Weights of a small GPT-style language model, trained from scratch on English Wikipedia.
Size: 8 layers, 8.26M parameters.
Architecture: RMSNorm before each block, rotary positions, no biases in attention or MLP, tied embeddings.
Training: a variant of Muon for these matrices, 16419 steps.
MLP neurons of a small language model. Each row is named by its layer, matrix (gate and up: input weights) and neuron, and shows model dimensions 0-63. Each number is 128 + 24 x the weight over its row's rms, rounded and kept within 0 to 255. A neuron's up and down rows have the sign that makes its largest values positive.
A block is one neuron, or neurons of one layer that tend to fire together. After each block is what it responds to, as a language model described it from the Wikipedia text at the highest values.

L3.gate96 [153 126 161 128 128 155 143 126 130  66 147 108 139 125 131 114 126  76 116 151  98  86 131 112 115 148 133 115 156  72 136 124 139 107 106 172 108 166  76 114 130 128 124 141 126 153 156 121 130 101 113 122 153 143 120 127 150 118 153 146 135 151  97 148]
L3.up96 [151  88 160 119 115 133  99 131 132 104 101 156 109 155 134 141 131 118 108 150 115 117 141  98  94 118 114 112 172 162 107 108 110 120 137  86  98 132 102 109 142 136  83 126 134 139 112 157 161  94  99 122 139 188 119 154 169 117 156 115 141 163 166 144]
L3.gate299 [138 124 166 138 146 128 168 120 123 134 159 117 149  95 105 156 160 106 150 156 131 145 128 146 149 113 143 167 163 158  77  80 159 150 117 137 147 119 103 133 114 142 109 148 156 126 147 145  88 133 105  98 124 116 119  96 161 143 110 120 106 149 191 157]
L3.up299 [164 126  94  82 120  61 127  75 141  99 138 124  94 117 114 151 131 132 152 142 116 128 132 136 144 132 113 142 119 163 122 106 138 111  70 127 173 125  94  86 166 118  86 101 138 158 131 108 115 107  95 107  88 122  78 127 114 163 131  91 122 126 135 133]
L3.gate358 [ 92  92 152 115 167 109 158 141 104 154 144 121 142 149  94 131  93 162  82 137 118 140  93 143 113 167 116 143 105 148 127 106 141 156 153 106 123 128 134 111 106  97 148 110 106 132 123 149  99 150 123 121 134 135 134  97 152 114 159  92 137 107 159  91]
L3.up358 [109  87 109 150  81  86 155 126 129 118 104 100 115 128 135 117 151 154 107 127 159 116 113 136 155 132 119 123 123  96  93 118 133 143 116  54  89 107 123 139 134 145 126 126 108 136 116 108 118 108  91 112  86 115 151 126  98 118 166 100 141 111 122 125]
L3.gate790 [122 141 118 135 117 142 127 111 125 130 134 101 171 118 116 150 142  84 132 127 125 104 147 116 114 139 135 163 136 165 104 171 165 135 106 104  93 177  87 114 112 109 187 165 145 101 112 163 111 140 116 104 122 111 101 105 117 128 138 128 118 123 150  99]
L3.up790 [153 127 144 118 118  73 120 127 106 143 114 148 102 128 165 137 158 174 115 119 160 128 174  76 125 140 115 101 154  98 144 135 109 112 110 144 158 119 148 113 148 125 136 130  91  98 107 127 113 142 143 153 184 111 141 149  69  97  83 133 132 153 130 100]
Description: Determiners and adjectives pointing back or forward in narrative time, especially "following" in "the following day/year", plus "that time", "this", "same", "previous".

L2.gate12 [131 142 123 103 115  77 131 114 117 136 128 164 131 146 132  93 153 168 145 140 145 119 154 129 123 158 157 160  93 152 137 118 126 131  98 130 154 131 128 149 139 145 108 126 135 123 123 115 123 116 183 142 107  84 132 133 125  94 153 104 151 129 159 138]
L2.up12 [140 124 158 101 107 165 134 148 108 159 182 144 120 137 148 159 163 127 123 126 109 121 121 115 143 141 114  82  79 106 167 102 152 156 148 112 117 154 161 130  56 102 160 140  97 124 139 160  96  86 155 144  84 158 101 145  92 142 125  79  87 134 124 116]
L2.gate318 [109 170 147 146 151 123 150 157 142 130 122 164 121 205 135 123  76 130 127 138 124 112  79 105 131 127 132 129 127 125 109 128 134 153 111 203 107 117 113 137 134 150 141  91 136 151 139 128  93 166 152 158 151 148 121 119 145 144  72 160 161 135 160 116]
L2.up318 [103 143 146 110 113 125 114 159 124 144 144 144 129  99 144  92 145  93  95 130 122 118 117 140 132 108 149 141 150 186 109 145 124 118 116 129 119 140 145 134  80 120  96 153 121 159 147 115 129 137 127 124 166 100 140 114 138 137 108 110 109 121 102 120]
L2.gate320 [124 112  99 109 109 151 122 157 137 141 132 154 125 147  96 168 142 104  95 124  71 153 153 122 125 125 140 109  82 144 134 104 150 123 139 143 156  79 125 118  97 128 104 133 130 134 144 157 157 110 155 126 139 177 176 143 100 149 109 174 107 150 164 113]
L2.up320 [162 132 110 124 133 163  89 119 112 110 148 136 138 112 147 126 120 116 182 105 104  99 140 147 152 147 140 107 122 129 117  98 111 133 128 151 144 172 126 137 136 133  99 149 124 116  95 152 148 125 140 104 154 111 141 155 100 162 156 138 128 120 181 124]
L2.gate511 [128 118 157 110 122 145 114 101 173 143 149 127 114 166 153 125 130  97  89 126 149 123 160 124 133 115 170 131 127 142  98 126 149 128 134 145 176 114 107 177 106 164 142 195  89 147 143 154 133 160 176 139 109 134  98 116  86 177 115 157 160 154 157 180]
L2.up511 [115 111 135  92 128  95  91 166 147 151 134 127 128 106 156  55 121 128 129 143 165 122 104 125 114 121 179  93 141 165 119 148 151 156 113 112 127  90 113 152  87 154 104 106 117 115 139 141 139 138 122 125 150 137 151 133 121 142 109 146 163 143 132 174]
Description: Label words in Wikipedia tables and infoboxes, strongest on "medal" in medal records (Gold medal – first place) and "Turnout" in election results, also Population, Olympic, Long jump.

L2.gate316 [ 87 127  79 134 157 121 107 140 128 157 144  96 136 127 143 109 155 125 111 126 131  78 141  87  96 135 121 112 155 143  93  67 104 123 169 158  97 130 130 133 149 105 143 112 124 140 154 128 141 142 122  99 129 157  99 153 131  89  99  99 137 131  99 152]
L2.up316 [108 111 149  92 137 137 143 128 153 127 131 105 100 148 122  99 150 103 136 127 137  89 153  89 118 116 120 156 159 106 129 119 110 120 157 127 133 135 115 140 115 129 127 105 156 137 125 128 131 112 144 129  98  92 115 137 123 155 128 125 168 104 124 128]
L2.gate545 [104 167 105 152 120 130 123 146 145  97 111  74 110 164 106 124 149 133 116 120 158 114 143 138 111 108 130 144 147 145 161  99 111 113 155 154 147 133 105 108 170 108 122 164 166 131 137  99 135 194 102  91  92 158 128 138 154 112 177 117 147 148 119 124]
L2.up545 [117  87 106 112 119 136 108 157 105 104 124 152 115  94 100 101 131 161 165 101 127 117 106 156 100 139  74 125 105 137  99 132  97 118 137 155 115 127 161 151 179  89 127 125 137 153 126 109 138  98 128 126 112 122 146 143 121 197 139  80 109 165 118 145]
L2.gate568 [106 117 138 136 103 120 125  84 179 129 107 107 152 162  92 111 176 131 107 135 146 117 160 136 155 144 128 110  97 172 119  86 106 151 153 163 122 126 129 137 174 118 116 178 154 105 131 112 102 146 107 109 116 110 106 117 147 108 131 118 134 158 129 139]
L2.up568 [158 106 111 116 136 150 124 173 133 154 104 111 104 126 123 188 126 153 129 108 120 150 157 152 115 145 132 160  89 140 116 116 114 122 152 124 132  70 140 132  82  96 153 129 133  96 125 108 156 139 140  82 126 153 158 172 154 165 181 119 132 128 108 153]
L2.gate746 [104 145 115 134  70 138 119 154 136  92 130 136 104 125 137 148 189 126  86 106  89 131 137 104 154 114 158  98 130 158 138 110 137  85 103 182 120 104 147 140 117  99  90 118 137 151  95 100  80 105 107 135 149 112 116 129 165  98 170  90 132 161 101 104]
L2.up746 [169 125 121 114 105 103 179 172 172 114  98 157 142 165  70 134 142 149 125 132 118 123 116 133 123 145 143 113  95 153 142 109 119 129 156 153 135 158 127 159 146  74 129 128 144 158 144  93 134  73 131 137 132 170 137 129 151  91 134 134 141 117 108 128]
Description: Mainly "well" in "as well (as)" in lists and plot summaries; weakly, words or pieces opening set phrases like home to, kinds of, accordance.

L5.gate682 [143 102 106 145 151  97 106 112 149 104 144 159 120 122 124 121 129 113 170 138 113 164 151 125  85  56 119 156 143 168 129 123 123  75 170 156  91 107 151  94 184 144 107 164  96 118 101 123 122 138 128  86 134  69 116 118 120 113 128 137 127 129 139 127]
L5.up682 [165 149 149 108 139  97 110 119 139 140 118 102  82 149 127 123 107 109 148 137 118  99 114 110 129 176 136 112 149 133 140 107 138 131 138 115 121 149 168  75 145 142 102 151 123 136 136 130 101 109 143  81 145 152 133 115 149 136 139 110 142 112 123 137]
Description: Relative words starting a clause after a noun (which, who, that, where, whom), plus the pipe after "L" in sports-table headers and decimal points in coordinates.

L2.gate111 [155 127 151  93 162 139  88 123 163 134 105 123 124 133 191 131 139 109  95 155 133 139 185  98 131 132 151  92 124 143 153 105 145 114 125 138  84 117 121 125 147 150 132 102 140 141 158 103 147 141 120 138 144  97 166  98  85 148 148 101 124 101 103 149]
L2.up111 [125 142 111 176  95 133 113 135 170  94 140 149 140 185 164 140 137 150 152 143 138 109 135  81 103  86 100 120 129 125 136 148 136 125 148 142  88 131 107 123 115 135  87 105 139 171 126 137 139 118 147 156  98  97 134 162 145 131 117 117 126 129  98 164]
L2.gate129 [129 137 148 125 137 162 126 149  72 175 146 139 140 142 136 113 141 130  74 106 146  80 106 109 109 125 134 152  85 157 156 107  97 105 144 125 116 153 173 132 160 136 110 153 153 125 128 141 141 145 150 133 140 144 104  91 140 106 136  76 144 138  95 104]
L2.up129 [157 201 146 125 118 114 122 121  97 139 138 132 140 122 129 110 143 109 177 103 100 104 147 128 124 114 119 118 114 111 168 181 125 130 137 105 142 156 155 120 116 148  95 159 116 108 123 129  75 121 130 183 137 125 105 116 115 126 152 131  98 100 103 166]
L2.gate159 [114 174 119  98 116 132 136 149 139 136 115 126 139 135 108 129 137 133 106 140 137 118 174 136 114 156 147 117 146 169 163 190 125 131  86 149 118 124 142 133 170 153 151  94 145 116 100  90 104 132  86 132  98 136 131  99 149 132 138 190 112 191  76 112]
L2.up159 [174 160 131  96 122 123 120 102 150 108 109 124 125 142 116  97 140  94 117 123 140 152 110 117 129 156 111 141 115 100 138 128 129 133 116 144 116 151 146 129 152 137 142 165  88 127 155  87  84 143 136 170 155 100 155 125 120 119 132 115 126 118 119 138]
L2.gate731 [129 117 146 123 129 138  88 112 125  88 130 132 160 146 126 136 148 129 103 130 163 117  82  92 155 113 144 128 130  68 160 159 144 110 132 128  81 139 149 118 151 142 143 123  99 181 131 113 132 144  81 134 129 141 130 129 153 115 146 112 129 107 189 135]
L2.up731 [143 144 121 137 179  94  97 186 109 154 124  62 131 130  89 145 121 107 121 121 169 132 128 134 125  95 152 145 117 181 147 162 103 157 174 158  78 103 153  93 172 133  99 118  91 146 167 122 145 103 131  92 100  96 140 126 109 128 116 124 132  75 129 152]
Description: Fires on periods inside abbreviations and numbers, mainly the first period of U.S., also Ph.D. and decimals like 7.46 and 53.84, plus coordinate digits.

L5.gate232 [131 133 127 120 112  97  97 116 117 120 142  93 135 140 114 124 150 102 184 123 107  85 127  94 160 176 123  90 120 160 146  89 131 124 131 130 114 149 138 165 151 150 122 151 131 133 140 158 128 123 115 172 136  86 116 123 130 133  77 115 135 141 119  88]
L5.up232 [148 140 152 124 163  98 176 107 146 167 162  46 139 152  98 112 147 159 109 120 110  84 148 143 126 159 126 138  86 152 120 166 102 147 118 129 124 134 103 127 132 144 152 139 139 139  86 147 129 147 109 131 108 135 134 149 114 138  83 120 116 130 174 111]
Description: Final pieces that finish a word or fixed phrase, mostly the last digit of years (197|6, 200|8), adverb endings (professional|ly, accident|ally), and "well" in "as well".

L3.gate56 [ 90 159 176  94 169 120  85 120 123 122 142 123 179 114 162 140 104  99  96 135 117 105 120 152 142 122 164 161 145 163  80  92  95 121 126 141 115  84 139 148 137  89 131 160 104 179 105 105 120 119  93 136 116 144 164 136 120 153 135 166 119 151 127 119]
L3.up56 [150 106 120 127 154 160 144 155 141 136 163 108 128 129 123  97 148  94 105 148 148 170 105 111 181 174 104 124 145 146 121 130 138 141 132 148 143 114 112 111 163 110 110 110 100 104  91 112 130 118 123  56 137 113 110 149 142 130 130  59 151 146 127  90]
L3.gate424 [140 175 100 112 175  60 139  93 115 151 142 158 104 147 122 145 155  95  87 131 138 128 134 159 141 156 145 114  88 142 120 116 144 126 133 105 126 122 153 118 161 118 108 136 102  99 131 150 109 139  74 104 134 136  91 138 137 149  92 132 157 192  60 116]
L3.up424 [109 127 149 129 167  90 122 148 103 162 104 106  94 120 125  84 140 118  78 153 117 153 105 177 123 148 146 142 136 163 174 125 165 155  90  69 119 142 128 148 139 120  95 110 124 147 123 101 128 152 121 115 126 119 146 138 136 150 136 132 124  92 105 145]
L3.gate651 [118 117 164 166 156 108  93 165 147 126 133 116 151 116 144 177  94 114 134 153 160 153 115 156 112  67  76 123 148 149 143  93  90  77 146 158 154 145 154 146 126 139  94 161 111 148 131 140 108 172 116 117 157 134  87 107 163 125 112 184 101 120 125 138]
L3.up651 [115 120 107 153 123 156 139 121 101 164 155 126  73 100 118 127 111 148 115 114 145 127 118 124 131 112 166 123 107  93 190 167 124 122 100 130  89 140 120 114 106 144 161 128 100 163 155  89 136 122 128  90 131  95 111 121 145 138 151 167 132 131 164 109]
L3.gate827 [146 129 156 131 173 133  82 105 141 143 154 145 111  98 119 150 152 109 136 145 125 138  83 130 153 136 121 123 111 103 106 119  97  94 149 103 125 105  92  96 129  85 127 124 108 121 130 149  95 174 151  76 168 128 121  93 154 159 164 140 102 177 124 120]
L3.up827 [120 170 122 146 127 122 124 136 110 134 105 155 123 154 132 128  90 144 166 121 128 105 139 140 117 131 153 131 145 125 170 101  67 115  95 135 135 150 123 152  92 163  99 157  95 127 139 129 124 132  78 171 119  97 119 138 158 106 140 128 140 126 139  91]
Description: Periods right after a single capital letter or short abbreviation, as in initials and abbreviations (D. Miguel, J. M., Dr., U.S.), plus decimal points in numbers (7.4, 3:41.8).

L5.gate811 [ 96 131 154 145 122 141  96 185 164 146 115 165 126 150 119 114 137 134  83 124 103 122  96 112 113 122 145 146 114 173 139 136 103  80 138 145 145 141 156 128 120 136 102  96  98 155 141 132 136 128 133 124  79 185 140  86 136 163 138 103 143 110 134 148]
L5.up811 [131  87 131 194 186 125 119 170 134 112 104 135 138 149 116 146 159 122 131 168 140 115 156  73 131 134 153 139  91 138 122 105  69  96 119 134 153 162  99 160  93 121 157 140 159 118 121 156  91  98  90 120 159  92 115 120  99 127  90 165 151 151  86 135]
Description: Tokens that finish stock Wikipedia phrases: the comma or last digit of a date ("On 1 June 1994,"), heading closers "==", and template words such as "sq mi", "Personal details", "| Time |".